From a checkpoint of a small transformer trained on Wikipedia: vocabulary 32000.
MLP neurons of a small language model. Each row is named by its layer, matrix (gate and up: input weights) and neuron, and shows model dimensions 0-127. Each number is 50 + 10 x the weight over its row's rms, rounded and kept within 0 to 99. A neuron's up and down rows have the sign that makes its largest values positive.
After each neuron's rows, "fires after" lists the tokens most often just before its 100 highest values on Wikipedia text that the model never trained on.

L7.gate374:50 46 53 48 27 50 49 56 54 46 64 45 60 59 64 47 46 47 60 62 58 53 50 44 35 44 53 48 37 53 42 59 56 69 42 38 54 41 46 35 48 45 49 53 58 55 33 45 62 43 31 70 49 41 44 53 67 57 53 44 25 64 54 48 48 56 66 55 65 56 56 67 45 58 68 53 65 65 47 45 42 41 43 74 50 39 22 35 45 58 61 50 36 40 51 46 39 51 59 31 58 60 51 60 53 40 37 68 73 52 42 66 46 48 40 55 63 49 36 50 53 48 58 58 44 46 69 49
L7.up374:57 47 56 56 44 46 58 67 34 45 35 42 40 48 64 44 47 50 50 39 59 69 56 67 50 59 47 46 48 57 60 42 66 57 50 42 44 50 53 65 48 64 54 43 56 49 39 60 52 57 48 64 48 44 49 43 53 70 51 39 26 44 42 52 58 49 48 46 63 45 45 30 42 53 50 47 57 54 33 44 38 46 37 59 54 48 40 22 49 43 41 58 81 48 37 47 48 46 38 48 49 57 42 41 33 41 50 56 65 55 47 54 50 48 41 45 50 41 44 35 58 41 43 43 51 57 48 80
fires after: "\n"

L7.gate398:62 44 50 53 57 42 65 56 44 55 50 67 51 48 41 70 53 49 46 53 42 41 57 57 45 68 54 58 48 48 51 47 38 37 53 52 52 55 44 31 54 82 41 55 53 36 41 58 42 52 51 61 56 58 45 58 79 68 44 55 39 59 37 33 49 56 51 47 49 49 65 48 39 71 47 65 64 50 60 56 49 70 50 30 34 67 44 53 62 47 42 38 47 43 55 57 48 46 51 37 63 39 39 46 64 36 47 50 46 56 45 49 58 52 64 73 43 36 47 42 49 37 56 26 31 52 52 43
L7.up398:54 55 54 55 52 49 65 40 36 54 68 64 52 37 56 71 45 39 46 75 36 54 58 27 51 64 47 30 46 39 60 45 45 54 44 52 62 51 49 36 36 49 47 43 55 64 34 59 40 42 63 41 40 46 41 37 50 51 43 63 47 57 43 40 41 55 46 47 50 66 64 52 49 42 51 56 54 48 60 35 42 48 62 49 49 57 42 38 37 47 70 41 55 50 47 56 38 66 44 43 60 68 42 26 45 49 43 58 56 50 42 58 43 46 40 44 44 40 52 60 52 49 52 42 53 43 53 49
fires after: "==", " —", " ==", " the"

L9.gate529:62 29 63 36 67 69 61 55 60 40 59 40 30 51 42 41 44 45 31 61 42 52 49 59 43 44 40 29 56 49 41 35 52 54 54 48 48 47 43 53 51 33 62 56 57 63 46 56 47 51 56 33 39 46 49 52 72 60 56 55 81 49 52 53 35 53 27 41 32 47 66 48 26 52 50 49 56 56 49 48 63 46 55 45 43 41 64 42 65 46 53 51 51 57 51 58 53 68 62 43 55 49 52 44 45 49 60 61 46 50 35 28 30 62 55 49 42 47 45 57 50 40 52 36 55 68 47 52
L9.up529:38 35 46 65 40 53 61 55 54 53 44 64 45 48 50 60 46 59 46 73 38 34 46 41 43 46 51 64 60 52 59 40 47 46 47 55 58 61 59 56 47 50 50 64 39 63 56 60 44 54 51 64 55 37 54 46 52 55 35 45 40 56 35 25 46 56 40 51 45 45 48 68 45 60 58 61 38 45 55 48 40 49 61 41 64 54 53 43 52 53 34 71 39 59 36 46 39 57 43 40 70 42 50 50 32 41 62 43 39 54 42 40 44 56 36 40 61 60 56 55 42 46 69 45 64 41 40 46
fires after: " |", "-", "|"

L8.gate85:50 33 37 63 48 44 39 48 46 53 68 56 48 40 44 46 56 47 45 61 58 54 44 43 58 36 51 31 47 43 63 43 45 33 59 58 48 50 56 42 59 35 61 45 62 64 69 50 39 40 56 54 58 57 54 60 52 47 38 74 75 53 57 62 42 38 35 43 42 45 61 40 53 43 61 55 44 36 58 59 65 58 38 47 70 39 50 55 50 49 53 54 41 49 42 52 51 58 60 62 44 50 39 55 43 68 63 65 41 38 47 38 36 51 46 40 52 58 51 54 44 70 61 33 45 32 40 60
L8.up85:49 39 59 53 41 51 43 57 50 48 53 50 42 40 36 69 61 51 48 77 67 60 53 53 60 46 40 55 47 55 61 65 55 43 50 63 50 51 67 47 40 47 46 41 59 69 51 62 38 38 54 49 64 53 34 45 56 47 38 40 46 59 41 57 52 63 52 58 50 44 56 42 44 45 55 49 51 46 52 68 63 69 44 41 64 62 50 55 35 43 64 57 38 54 60 57 21 57 58 43 52 39 41 48 36 56 44 48 43 38 45 41 54 59 60 56 50 51 40 40 52 63 50 40 44 48 42 45
fires after: "\n", ")", "-"

L12.gate527:57 56 37 65 65 53 46 41 48 75 53 55 40 56 51 40 45 42 43 51 31 53 63 50 43 33 40 54 56 30 35 47 49 59 43 40 46 45 33 62 63 43 53 54 67 45 59 62 50 39 61 61 33 49 40 60 61 49 65 55 57 59 38 38 48 49 45 26 44 42 50 57 69 54 52 57 54 36 60 49 72 42 59 46 53 55 61 57 69 36 59 58 60 49 44 40 43 53 52 38 38 44 42 61 55 48 39 44 51 53 49 58 45 53 65 39 70 55 42 69 44 38 60 49 46 63 62 57
L12.up527:45 46 44 66 57 58 47 52 53 51 55 49 33 49 35 62 29 64 39 51 42 34 48 51 41 70 35 49 54 42 35 49 57 45 55 53 30 44 68 58 58 48 54 55 54 33 57 58 61 31 43 36 52 57 63 68 47 50 41 47 39 48 50 47 45 46 46 57 59 55 59 50 56 56 36 44 49 45 67 59 53 48 34 52 62 43 51 42 62 49 60 47 37 52 34 52 70 50 48 58 48 59 66 27 48 33 67 81 34 43 56 53 43 45 53 50 64 51 46 54 49 36 48 37 47 51 31 32
fires after: " |", ";", "|", " Did", " not"

L7.gate212:53 58 42 56 62 44 53 58 44 42 47 52 27 57 34 56 63 60 38 64 48 58 44 59 55 68 54 37 57 56 52 57 41 60 52 35 44 42 55 37 44 30 65 12 59 62 36 37 49 41 59 47 50 62 40 50 52 42 51 44 58 49 51 41 54 59 54 51 52 48 48 34 68 38 37 55 44 45 39 53 57 51 32 44 66 53 54 46 22 70 57 32 47 38 52 46 53 48 52 43 49 60 53 68 56 51 48 68 51 48 53 62 38 47 41 58 43 51 45 50 42 47 50 44 58 48 47 50
L7.up212:38 41 47 41 40 47 50 46 48 40 48 54 55 72 51 70 39 39 50 69 41 52 48 55 54 31 61 51 54 50 48 58 63 53 60 53 65 45 47 58 65 44 74 51 52 37 74 60 57 58 46 55 48 53 47 39 38 48 46 57 49 32 48 67 46 48 49 47 53 20 45 53 36 60 57 71 56 48 71 53 62 40 36 39 50 48 55 51 40 54 57 60 61 53 53 41 50 45 45 65 43 65 43 58 57 45 43 56 45 64 62 53 62 52 59 65 38 45 61 56 66 55 57 49 70 44 37 49
fires after: ",", ".", "\","

L2.gate224:63 37 51 60 43 50 47 64 38 42 43 57 32 43 47 33 51 55 31 48 50 58 60 45 39 52 34 48 56 53 52 28 57 61 44 53 35 54 36 48 60 34 44 55 57 61 71 42 62 43 53 48 36 56 78 63 58 62 42 57 34 58 27 35 46 43 59 48 53 42 57 37 54 42 43 53 53 41 52 48 49 49 64 35 45 67 55 60 48 31 63 65 33 51 48 56 49 37 62 40 53 70 48 59 46 51 50 53 34 52 53 54 35 55 66 45 57 39 33 55 34 50 33 44 57 53 46 47
L2.up224:69 38 54 50 46 46 50 63 40 59 49 44 59 41 63 39 53 44 61 60 55 29 52 57 56 80 57 52 34 52 41 54 44 52 55 56 49 61 39 35 50 56 60 41 44 42 56 45 44 34 49 67 53 49 66 47 53 40 51 49 49 65 33 32 41 57 51 42 50 45 63 45 43 38 75 41 35 52 68 34 50 60 61 34 46 69 57 48 41 56 40 42 46 55 49 45 47 49 54 67 34 43 43 55 46 36 34 53 41 50 51 60 55 53 57 59 63 60 47 58 71 56 56 51 66 48 34 47
fires after: "\n"

L8.gate93:61 46 42 56 54 44 38 54 59 56 43 39 64 63 52 46 43 54 43 41 70 59 45 46 68 56 62 46 58 43 36 73 44 64 41 41 53 56 45 49 39 39 47 34 37 43 62 26 51 54 51 50 56 52 59 37 42 40 69 47 46 61 48 54 39 58 43 50 65 48 63 31 81 49 62 43 43 51 44 61 42 59 39 58 50 57 44 63 51 58 48 63 65 55 38 37 47 58 51 67 49 46 54 54 57 62 47 53 60 54 47 49 63 58 42 48 67 44 44 54 43 48 53 49 48 40 53 43
L8.up93:51 55 45 50 43 38 46 57 54 40 63 56 34 40 65 41 61 47 59 37 35 41 38 56 38 57 33 36 46 64 44 32 45 66 50 50 59 58 55 39 62 59 57 23 57 70 42 46 34 43 60 55 25 67 46 55 60 58 47 46 49 39 48 52 38 45 55 41 54 43 45 64 40 50 34 60 40 44 54 44 43 41 57 49 49 39 63 45 34 45 37 46 48 41 54 49 27 55 60 60 37 41 54 28 48 52 53 38 46 64 51 40 29 55 54 54 58 56 65 55 44 43 43 54 38 41 44 22
fires after: "\n", " (", ",", " and"

L5.gate298:53 50 43 42 32 52 68 66 54 41 48 52 39 52 64 44 52 59 36 37 47 58 71 61 45 49 50 39 46 67 50 50 48 60 41 35 57 54 48 38 45 39 55 33 51 43 45 48 66 45 56 46 35 51 36 55 45 58 55 20 59 59 41 42 50 62 56 53 57 58 43 46 40 62 68 46 42 65 43 50 61 45 37 61 43 55 59 54 49 50 62 62 59 40 57 24 62 51 59 44 56 61 44 56 51 51 46 47 52 54 54 64 64 38 46 62 51 63 37 41 49 40 53 48 55 46 54 49
L5.up298:47 55 43 42 36 50 58 55 59 29 58 65 39 47 64 69 41 54 44 48 45 45 47 48 48 64 65 55 44 42 46 49 48 50 49 56 45 48 29 55 42 55 57 44 44 63 61 45 50 51 42 45 50 50 47 47 44 37 34 33 51 44 66 47 43 41 58 46 56 50 61 59 39 41 39 61 35 40 69 47 54 60 62 56 49 37 35 53 29 61 46 43 67 51 39 29 40 67 30 67 40 35 56 31 49 57 37 65 49 34 48 65 27 63 37 34 55 35 60 49 54 57 57 48 40 61 53 70
fires after: ",", " R"

L7.gate42:45 48 38 58 52 52 53 40 64 32 52 70 31 68 61 29 62 42 49 63 43 40 59 42 50 40 61 53 46 44 44 49 47 40 33 65 70 33 42 52 63 55 50 53 61 67 57 55 79 40 31 52 55 41 59 33 41 58 46 50 50 43 43 63 41 56 49 60 58 53 48 51 52 49 37 50 54 64 41 39 51 49 46 45 51 52 50 42 35 50 39 52 32 71 53 54 52 44 61 37 54 43 28 67 57 51 50 55 41 59 51 54 53 49 66 53 39 64 54 55 59 45 50 60 65 59 33 58
L7.up42:46 63 58 49 62 52 31 65 69 44 47 56 38 50 53 34 50 48 63 42 49 53 50 48 43 65 54 68 61 58 47 42 37 48 54 56 73 45 43 38 49 64 44 65 54 65 51 43 49 51 45 51 50 46 51 57 43 41 48 48 35 38 53 76 53 60 49 49 72 43 52 51 49 44 31 56 34 55 43 46 38 53 61 55 41 74 48 60 49 49 57 34 34 46 55 47 35 56 53 23 36 49 44 65 55 41 30 41 35 57 48 41 38 59 67 44 54 55 57 37 57 50 30 56 61 65 64 58
fires after: " =", "\n", "=="

L7.gate512:48 46 53 58 61 57 54 46 54 54 66 51 61 40 53 61 36 47 45 58 47 62 45 71 48 45 48 57 35 48 40 57 56 42 48 54 55 62 54 37 47 60 52 61 34 40 32 51 51 50 53 45 38 64 54 42 26 59 63 59 57 50 64 52 30 64 53 44 55 55 42 43 55 62 55 49 59 47 63 51 52 55 32 27 41 66 55 59 57 63 42 57 64 51 53 42 39 50 22 49 46 52 42 42 39 57 40 49 72 58 40 44 35 45 63 58 63 67 58 37 55 58 55 38 48 56 55 55
L7.up512:46 57 59 50 65 34 39 50 54 50 70 38 22 37 43 36 42 53 38 51 48 50 51 48 35 46 64 48 53 34 20 59 38 59 36 56 53 47 45 36 38 51 43 46 52 49 46 64 54 43 54 58 55 64 47 57 36 62 47 41 48 62 67 63 36 50 45 44 56 41 45 49 58 48 53 39 42 45 63 51 58 48 55 66 41 27 38 40 49 46 45 37 64 33 54 58 55 53 60 52 73 46 48 29 61 41 52 53 60 59 42 58 76 49 62 40 58 53 48 40 65 34 39 59 38 47 52 41
fires after: " and", " —", " the", ";"

L8.gate17:78 41 36 51 51 43 40 48 60 50 48 54 50 40 55 54 39 41 52 58 59 64 64 45 43 45 59 54 61 59 49 39 46 37 59 47 32 56 57 52 51 67 57 65 68 54 50 60 50 39 40 66 41 67 49 31 50 64 43 62 57 43 33 52 42 65 58 60 55 57 70 44 60 39 37 53 59 62 54 39 60 51 41 27 38 58 58 41 50 35 50 62 47 56 65 56 57 45 39 38 51 53 39 37 62 39 51 34 35 45 49 43 22 39 55 51 53 58 69 49 48 45 46 32 33 42 62 52
L8.up17:59 31 67 39 58 48 36 59 48 56 42 55 62 31 70 41 42 24 52 59 49 54 47 50 57 42 46 54 35 66 52 47 39 48 48 39 48 46 53 51 45 48 52 61 52 50 44 55 70 38 39 56 40 51 40 37 62 65 43 41 38 53 65 47 53 65 69 45 64 36 52 49 56 43 42 45 36 53 44 34 53 51 46 58 56 58 64 48 54 36 55 59 55 51 57 53 54 56 30 27 65 64 49 44 47 49 62 44 54 43 28 62 50 38 62 31 47 56 58 51 55 37 48 56 61 63 61 70
fires after: "\n", "==", " ==", "-"

L5.gate254:66 58 58 76 41 41 60 49 47 51 47 61 57 60 50 53 59 58 56 42 72 75 38 53 40 56 66 52 40 49 55 62 41 53 37 55 57 32 56 54 57 51 52 35 59 48 54 45 48 41 56 41 49 71 57 47 52 57 55 59 45 46 29 41 48 68 57 39 51 61 54 23 56 57 64 49 60 37 47 40 51 49 49 51 43 56 38 40 52 50 47 48 67 53 41 47 56 65 44 51 38 59 35 35 51 60 41 72 53 65 60 51 62 69 60 49 50 38 48 42 51 48 50 56 58 61 67 65
L5.up254:51 55 41 65 46 36 38 57 54 44 32 56 53 37 73 50 67 36 49 71 55 51 27 49 48 70 51 56 53 47 57 47 56 36 50 30 45 48 51 53 56 44 59 51 47 67 57 51 46 42 53 45 61 59 54 56 59 37 57 54 41 43 47 46 39 59 58 57 35 44 45 59 57 44 56 43 56 51 24 33 49 30 43 43 61 50 39 49 35 50 54 41 47 32 52 45 50 55 30 48 51 40 42 47 60 59 44 64 43 56 60 57 62 55 60 45 43 65 45 49 60 41 62 31 61 60 48 36
fires after: ".", "\"."

L9.gate567:40 49 54 49 59 74 45 45 59 55 53 46 53 49 38 33 59 56 46 66 73 70 61 49 40 52 56 56 60 50 34 52 50 70 62 57 48 64 35 39 45 45 61 45 50 77 42 41 70 36 31 47 51 43 61 60 58 55 62 48 52 63 56 33 44 42 55 42 49 40 64 43 71 56 45 43 50 54 67 53 45 43 51 37 36 44 49 46 60 51 56 57 63 47 49 54 64 69 51 44 51 55 47 56 49 41 62 55 62 53 32 45 48 46 42 49 58 67 49 65 61 42 37 52 41 44 37 64
L9.up567:40 41 50 49 46 83 39 54 41 50 35 32 36 50 63 53 55 46 40 44 75 45 44 44 51 59 59 62 50 46 58 52 43 52 47 47 62 61 58 58 34 49 59 42 66 54 52 38 47 41 48 52 56 49 34 43 38 55 30 47 43 52 56 61 34 50 53 56 39 56 44 52 52 64 53 55 49 51 56 43 57 46 47 41 51 62 32 42 37 56 74 57 54 76 48 51 38 42 61 30 43 68 42 39 47 47 59 63 66 53 40 37 43 53 47 38 47 60 70 51 66 51 48 55 47 58 48 74
fires after: " |", "|", ";", " No", "\n"

L7.gate112:71 51 53 66 49 64 69 53 44 52 41 34 69 64 60 52 49 30 58 54 47 66 66 58 57 48 53 29 53 42 44 33 43 33 46 50 48 50 57 59 45 49 55 59 56 50 50 54 57 51 49 45 43 48 58 43 51 40 50 69 43 63 54 49 61 51 28 45 51 50 38 45 46 48 71 43 41 64 46 43 59 50 56 43 50 57 58 43 78 48 41 36 53 66 50 58 48 65 53 45 37 49 36 58 60 51 66 61 43 53 33 27 38 44 78 60 34 39 63 55 52 42 58 63 56 51 66 41
L7.up112:64 56 50 53 54 54 59 59 36 52 53 50 42 42 36 55 63 62 58 48 59 45 67 65 47 46 42 38 58 57 56 37 46 53 60 63 46 53 48 53 36 60 53 36 35 55 39 43 37 59 49 42 53 54 59 31 20 47 51 48 61 46 46 62 63 40 38 45 48 42 49 76 37 48 36 31 50 41 49 69 59 45 36 54 54 56 41 55 57 31 49 43 49 74 43 55 62 72 54 53 45 52 44 45 76 46 53 39 59 56 53 61 31 60 59 50 54 58 51 42 55 57 51 40 60 59 24 60
fires after: "\n", "-", "|", " Density", " mi"

L13.gate16:48 38 51 43 53 54 52 50 48 57 51 53 46 22 53 56 61 64 62 64 43 44 33 40 50 47 43 56 64 55 50 49 24 45 30 44 62 57 09 66 48 52 36 65 54 52 70 46 52 44 59 50 34 54 55 49 35 37 55 66 60 52 18 55 55 36 39 41 46 41 53 62 50 42 63 39 62 60 48 47 39 47 47 38 65 51 61 41 45 49 61 55 37 35 43 53 62 45 36 48 36 39 32 62 55 45 58 53 42 46 42 52 56 43 46 56 48 55 56 49 48 46 46 48 54 42 40 65
L13.up16:39 46 43 55 61 39 47 39 35 54 62 41 42 34 58 45 53 54 35 46 27 51 55 52 46 64 34 43 57 43 55 54 40 51 52 55 38 41 42 40 38 68 53 47 54 51 57 63 47 51 68 43 46 61 44 44 39 60 34 43 54 56 37 38 38 45 26 52 59 34 45 63 60 47 63 54 61 63 53 53 54 40 32 45 61 39 72 52 39 43 56 50 35 55 52 52 47 46 49 64 51 31 49 53 51 46 65 51 41 51 37 53 54 50 47 58 75 44 39 54 49 49 33 53 60 62 09 41
fires after: " |", "|", " –", "\n"

L13.gate65:61 47 60 47 61 53 76 44 51 44 72 35 49 32 31 44 68 47 47 67 44 49 29 48 57 46 52 34 62 50 50 33 50 56 61 49 66 55 46 56 58 52 54 41 64 63 33 41 38 72 59 56 49 50 30 49 42 30 50 55 47 64 60 47 53 50 35 70 67 57 47 65 61 58 67 49 41 47 50 66 48 56 56 58 64 51 62 60 37 50 47 51 34 54 39 43 56 42 55 48 60 52 68 54 53 68 61 55 43 44 59 51 25 39 61 60 49 54 53 62 47 58 59 35 55 60 55 41
L13.up65:41 23 56 44 49 60 51 53 43 55 72 57 38 50 44 63 77 42 42 55 63 49 47 51 53 43 51 35 67 60 56 47 41 47 41 51 41 47 44 66 34 38 38 54 52 46 32 48 50 50 61 56 61 43 58 33 31 40 44 44 40 48 55 27 70 66 56 54 58 55 54 44 49 62 37 37 29 45 54 41 54 59 44 65 46 56 40 69 45 46 54 61 39 55 47 63 52 47 50 64 47 59 53 44 52 56 37 46 49 63 59 61 48 57 58 41 51 51 46 58 53 55 65 52 47 52 58 48
fires after: "\n", "-", " on", " On", "On"

L13.gate80:44 44 58 54 69 32 30 42 44 43 57 60 54 68 64 45 75 51 65 44 43 49 40 59 54 44 42 65 42 69 61 50 45 46 45 50 54 43 53 56 44 81 35 58 43 49 60 46 35 54 62 42 59 59 37 46 48 58 45 39 59 29 43 62 53 35 50 71 48 39 56 65 55 49 48 65 54 24 77 50 36 58 52 39 52 46 50 56 50 62 44 45 45 55 46 49 47 42 53 67 60 51 57 58 35 71 43 54 55 48 46 43 52 37 47 43 49 61 50 44 58 59 42 46 35 50 43 51
L13.up80:54 43 47 57 60 55 43 50 51 44 68 49 47 45 44 43 31 50 23 45 37 49 44 63 54 41 63 47 48 52 42 26 59 41 47 50 42 47 50 20 52 51 66 61 43 66 41 41 61 62 50 44 66 59 66 45 34 53 58 56 48 56 51 47 53 44 35 68 28 44 64 56 47 57 53 49 51 53 46 48 49 53 62 50 64 50 45 51 48 59 37 48 44 42 45 45 47 67 54 59 66 28 54 60 58 33 62 45 55 24 50 36 56 51 40 65 70 72 47 62 36 51 52 34 62 56 43 55
fires after: "\n", " |", "-", " 8", " 7"

L13.gate510:62 50 52 49 51 50 59 50 57 48 54 56 69 56 50 72 52 59 53 56 44 30 70 43 41 58 46 50 69 58 62 50 45 30 45 54 59 54 52 63 50 50 68 73 55 30 51 35 49 52 29 64 45 54 50 37 68 38 55 56 46 55 45 61 28 33 48 48 61 52 51 64 62 63 58 66 39 38 37 34 45 47 57 40 50 52 51 58 53 39 46 47 61 49 39 43 41 49 48 53 50 33 66 60 58 45 36 34 40 52 61 32 40 66 48 43 40 53 47 51 49 53 47 42 40 63 64 38
L13.up510:53 52 43 61 74 68 51 47 46 64 60 66 57 57 21 45 47 48 48 45 40 46 36 51 35 49 58 37 64 41 51 62 56 51 56 31 58 50 51 27 45 41 63 53 63 56 63 43 66 54 45 53 43 54 55 59 58 58 31 68 48 44 36 36 42 38 43 48 41 40 57 65 51 57 59 34 49 46 44 42 63 63 55 48 57 55 61 56 56 58 70 41 61 65 41 37 45 49 49 37 54 66 61 48 46 59 48 72 40 42 65 45 53 45 42 67 52 47 50 56 50 39 52 51 60 32 58 57
fires after: "\n", ")", " States"

L4.gate28:39 40 34 54 44 52 67 35 67 61 53 50 40 58 44 43 52 53 47 58 68 42 54 57 62 46 51 50 62 52 39 37 42 38 53 54 52 40 47 48 55 58 48 69 48 49 53 45 67 49 32 43 46 54 39 46 38 55 52 50 44 46 49 45 33 35 44 63 33 41 36 44 64 53 61 50 48 63 51 49 51 41 39 19 55 37 57 61 47 55 63 40 50 55 54 38 41 32 45 44 34 60 46 38 49 24 46 45 45 37 59 56 58 33 37 45 40 58 68 66 54 67 67 55 49 56 41 63
L4.up28:60 44 31 53 41 54 64 54 52 56 42 71 56 48 51 34 31 45 51 43 46 43 39 51 37 49 72 44 68 51 36 45 57 38 50 61 23 56 57 24 58 44 51 50 54 39 48 41 45 51 33 41 43 51 42 53 48 52 46 52 33 55 48 28 44 50 41 63 52 39 39 61 58 54 58 65 45 62 35 69 50 41 55 37 76 47 59 51 44 57 54 43 46 59 58 37 50 53 47 47 66 49 54 49 65 43 41 50 52 56 60 37 66 40 51 62 56 62 54 69 49 66 59 51 39 34 31 41
fires after: "\n"

L13.gate147:60 51 51 49 49 52 30 48 63 55 56 81 38 45 56 60 50 40 53 45 41 30 56 34 59 65 41 61 40 48 50 46 59 53 50 37 43 36 42 48 50 41 37 57 41 40 64 55 58 55 62 69 40 61 53 49 49 56 53 61 54 54 47 42 53 49 59 50 45 62 35 66 53 46 48 47 61 28 23 51 44 42 58 43 64 45 70 56 50 61 43 44 50 46 47 31 46 41 46 42 56 50 54 60 31 43 43 56 37 49 42 42 39 68 61 51 53 53 66 31 52 29 24 52 49 56 60 36
L13.up147:44 63 56 44 53 41 37 73 45 30 56 55 45 45 35 49 33 43 51 50 67 66 67 51 44 55 63 47 40 40 50 52 65 40 39 49 57 19 44 43 31 52 52 68 56 44 44 63 59 43 46 55 51 42 39 44 50 76 54 61 42 53 62 59 43 58 39 61 57 48 41 48 45 40 37 61 46 34 56 63 50 61 47 47 52 50 53 44 57 59 47 64 56 47 45 41 53 38 50 44 55 30 32 49 50 46 45 72 56 46 34 37 49 61 44 47 57 66 56 34 58 38 42 49 45 52 61 72
fires after: " —", ";"

L12.gate95:38 53 40 39 50 36 46 55 48 37 58 50 48 52 44 46 75 58 70 62 34 37 59 46 65 51 43 55 34 51 51 62 52 53 53 61 50 49 49 56 48 46 48 52 60 47 39 74 48 54 45 36 54 43 30 42 50 40 44 56 55 50 42 51 45 43 44 62 35 62 43 57 51 43 55 45 64 53 49 34 51 41 37 48 55 56 56 38 33 37 47 66 41 71 53 15 50 51 62 55 48 34 48 37 32 48 45 49 37 46 53 52 42 53 56 44 43 66 51 38 39 64 57 58 46 37 22 55
L12.up95:48 67 31 53 50 39 60 36 66 47 57 48 49 49 38 29 29 60 37 52 58 54 56 45 64 68 48 30 48 54 44 67 41 39 47 42 48 62 46 48 40 47 56 57 37 57 54 55 40 42 42 56 64 57 51 64 38 43 46 58 52 41 41 65 53 44 39 67 40 46 54 66 18 43 53 61 56 56 35 53 60 54 47 48 47 50 62 57 45 41 48 55 56 49 46 66 48 42 69 51 53 43 34 50 44 41 60 44 46 68 46 44 40 41 38 50 53 57 65 63 53 29 53 62 45 59 35 59
fires after: " |", ")", " KSA", "^{2})"

L6.gate224:75 48 45 50 50 43 41 24 57 52 42 48 43 52 36 45 46 35 54 31 51 48 38 30 39 35 58 53 72 70 48 56 40 33 50 56 60 45 43 46 55 37 57 56 56 61 29 42 45 45 49 55 58 46 48 40 42 56 68 57 59 54 38 36 47 45 43 50 52 45 46 47 53 45 39 46 31 61 42 51 54 28 55 28 59 56 58 48 36 52 61 61 54 64 52 58 40 40 48 39 55 47 43 63 56 50 49 67 38 58 58 70 43 57 64 56 38 59 55 49 60 61 30 56 42 49 58 58
L6.up224:48 63 50 53 55 52 39 50 54 59 55 52 49 39 52 73 25 53 49 66 66 52 33 43 53 47 47 52 56 48 55 41 64 56 56 48 62 56 43 42 51 55 30 83 37 38 35 63 60 60 42 43 40 37 43 56 33 35 42 67 58 66 40 27 48 50 51 44 44 58 41 59 51 49 51 42 35 58 50 54 51 44 47 51 58 56 47 58 47 57 72 26 50 59 56 55 62 45 52 73 53 43 60 43 60 52 43 43 46 45 55 81 51 47 52 52 49 44 43 49 47 58 48 41 37 42 42 40
fires after: "\n"

L6.gate583:52 67 49 72 45 50 46 60 44 54 45 58 42 36 58 51 67 56 44 57 51 56 56 56 36 54 64 41 64 54 31 42 58 56 46 68 45 48 50 31 52 45 51 42 50 43 47 56 37 61 56 58 40 57 54 37 62 57 58 37 58 59 23 44 23 58 65 38 54 38 44 58 61 42 42 58 66 50 65 41 65 52 57 43 64 50 27 48 57 42 35 59 74 48 43 54 58 41 58 63 62 64 47 47 47 40 47 68 65 59 51 50 39 44 66 56 64 50 38 47 38 46 51 32 53 51 46 31
L6.up583:71 47 57 58 37 37 64 40 53 51 43 53 67 49 52 61 60 42 65 52 57 47 32 53 37 59 57 57 72 41 50 53 46 48 58 51 49 65 28 47 69 50 64 52 50 50 57 49 53 25 54 45 60 51 54 58 60 44 50 52 62 41 55 39 37 49 43 54 42 54 54 48 64 63 59 45 31 57 76 46 45 52 46 42 45 44 60 60 55 40 44 59 50 46 53 58 50 59 35 49 47 34 47 64 36 51 21 69 67 69 71 44 58 58 47 43 66 43 48 51 57 52 44 52 55 53 47 40
fires after: "\n", ".", "In"

L7.gate606:55 45 52 59 54 48 46 67 43 33 56 52 57 35 43 62 53 43 43 53 36 35 46 50 45 50 58 32 43 46 48 53 53 57 47 41 38 50 37 33 52 51 57 35 56 37 46 37 59 46 57 47 41 41 58 39 45 41 45 56 43 44 56 23 29 34 31 40 60 42 48 48 40 52 44 46 63 65 39 39 40 34 49 58 51 49 21 67 51 62 56 41 59 49 57 47 26 67 52 57 59 44 56 44 63 45 52 50 56 21 53 57 55 48 54 53 46 60 50 52 47 53 54 53 37 60 81 60
L7.up606:56 54 53 37 57 47 44 52 49 41 67 60 39 50 44 45 43 55 57 44 58 52 62 40 64 64 53 57 37 42 48 50 52 42 46 59 35 58 34 34 35 52 49 48 35 61 42 56 37 62 33 72 56 55 45 41 46 43 41 56 66 55 53 64 39 31 52 64 58 44 54 39 56 46 50 47 56 46 39 45 51 35 36 36 54 43 62 35 62 47 38 60 59 38 51 49 28 61 41 53 61 45 58 25 66 68 53 49 53 47 70 44 48 52 55 41 60 32 49 61 50 52 71 54 54 56 71 66
fires after: ",", " and", " He", " he"